MLP neurons of a small language model. Each row is named by its layer, matrix (down: output weights) and neuron, and shows model dimensions 96-223. Each number is 128 + 24 x the weight over its row's rms, rounded and kept within 0 to 255. Numbers have three digits each.
After each neuron's rows, "fires before" lists the tokens most often just after its 100 highest values on Wikipedia text that the model never trained on. A number after a token or word is its count.

L5.down494:085161122114140102143085123147165138125127124155128130136130141139105182135128177147141119124158138164184108102116136118128130089161111107101123137125153098098073129136133146176115161137115133113123118095140142106090136125081138175120151068082093094148123139146143135111133113100126115120117128147130163139103086135129114080060091111123113138150128081085112151144124116155156131112119
fires before: "re" 20, "." 17, "cle" 5, "or" 4, "el" 4, " " 4

L8.down963:153125111106169101150123130167123140117173114124118119146126135128091136116147105159118133132120117157131101141121128120114135151081148121151099134118116122132127083155137102154110105142133107117124146171132113112086130081098167140122122129148121125135135108144120128171114098178113112127133145101117097175098117128157138094170078177094116126156128116110142107141119140074137147116094
fires before: "k" 33, " K" 10, "re" 10, "ke" 5, "es" 4

L2.down1006:134126155161131141136083137127169090118162145093120115153150119144105136117113129158150119156134159158108110128096121168128122105098121140127128106181167130111131157128096146147117122115165137118108144114122117127113126137189124147145126089184102121166156143131112111106116159127138121159128119107127096138085136124125140105083145117110138157123176122078126094124149144146145111109162
fires before: "y" 12, "om" 10, "point" 10, "le" 10, "w" 5, "d" 4

L10.down1015:113140129072138133140121108153158137172170102082107099143118095140119132095160095140150144143129135118141097169150113139164164139104116136135113105118193118187120095126115134117117152118132124142136144114144125111142168119133157107141143159106172115156111161097099103141107128074131168141143147137139140175157157166089149224130154104120131109088128146139094137132113098172170186137132
fires before: "in" 37, " 18" 8, " 2" 7, "ul" 5

L6.down1022:158112207110134109136115113108135139167122075105153138158150096103125146152108115130129112129111078124152111137161090144127155120127087135126129098126124161124129124172125131112121131106146070110129134116101127118158139154143159109114153147122137123107100104079155077173175130179147074162108133130190098132120125149128091126151092137122147131114086136168130119119164140136155096130127
fires before: "n" 32, "tic" 7, "g" 7, "ning" 4

L2.down518:151133150076112134138145122146119167127134171096097125093115119116103106127108103116130152099122136131096115130124140116111106126134124101138108091133152123147136133120153156145135098140111096188122096142139124104144121154165139160132109143146159100173125163077131202088131101140113139131146148114143117143112153153127151125146111167117137120117128113115127147135140116137174136104146
fires before: "s" 30, "b" 9, "ke" 8, "ic" 6, "na" 4

L6.down402:116093134105231121109120109154123159118152117164109148154132142109109107158144119147129109123166165137140122114120146123138120140120123133156132121121140158123123122127122162197138121096092120170097093127126141119145106123161111132130115116137116132127162147102140121122132083139131080172121138112127067173063102124110132091065089119092131129123138128173124113125140138086124148181114
fires before: ":" 27, " |" 24, "s" 8, "us" 7, " " 5, " vote" 4

L8.down955:094136175134124126109168111131174128112117114093127153149113175151163122105134114128110131137109134105163132100088126119106142138107114124134120140130086167142098141095124146134106083121121135114139149145121123127130145126129094068120123125131171108107113136116158141107156150117102123138100126102096110154128152109167165157162136169134158128152147103124142124083168113102094132146140
fires before: "a" 28, "f" 9, "z" 7, "sa" 6, "x" 4, "ta" 4

L8.down837:113122105110116181111139122133140099114166121116120174127167153139136135110176147146144123142160138127145117127123106108178133113093071154172122117124114088122128171094094108140113111164092091159114109126133192141098158113092135139129104121149136129127123128110084143126143139147163110095144138071140125152119095104123153108151104106125118165115143103158121125123112096114148097096143
fires before: ":" 30, "el" 27, "n" 8, " (" 6

L6.down161:133092137130168133101139119087129073127126075124137146115140096146151112123129121113159139123115146123116104120102088154154149107135134165122146130125105129192087120138173132131118134166157110097108107123163135150129112148108126097109146145121159126104110102107062121133129139146090187112165124145108116151105122148095173095124085134131174145125139121123126129132128174167158150130134
fires before: "ro" 15, "ment" 14, "way" 8, " of" 8, "ion" 7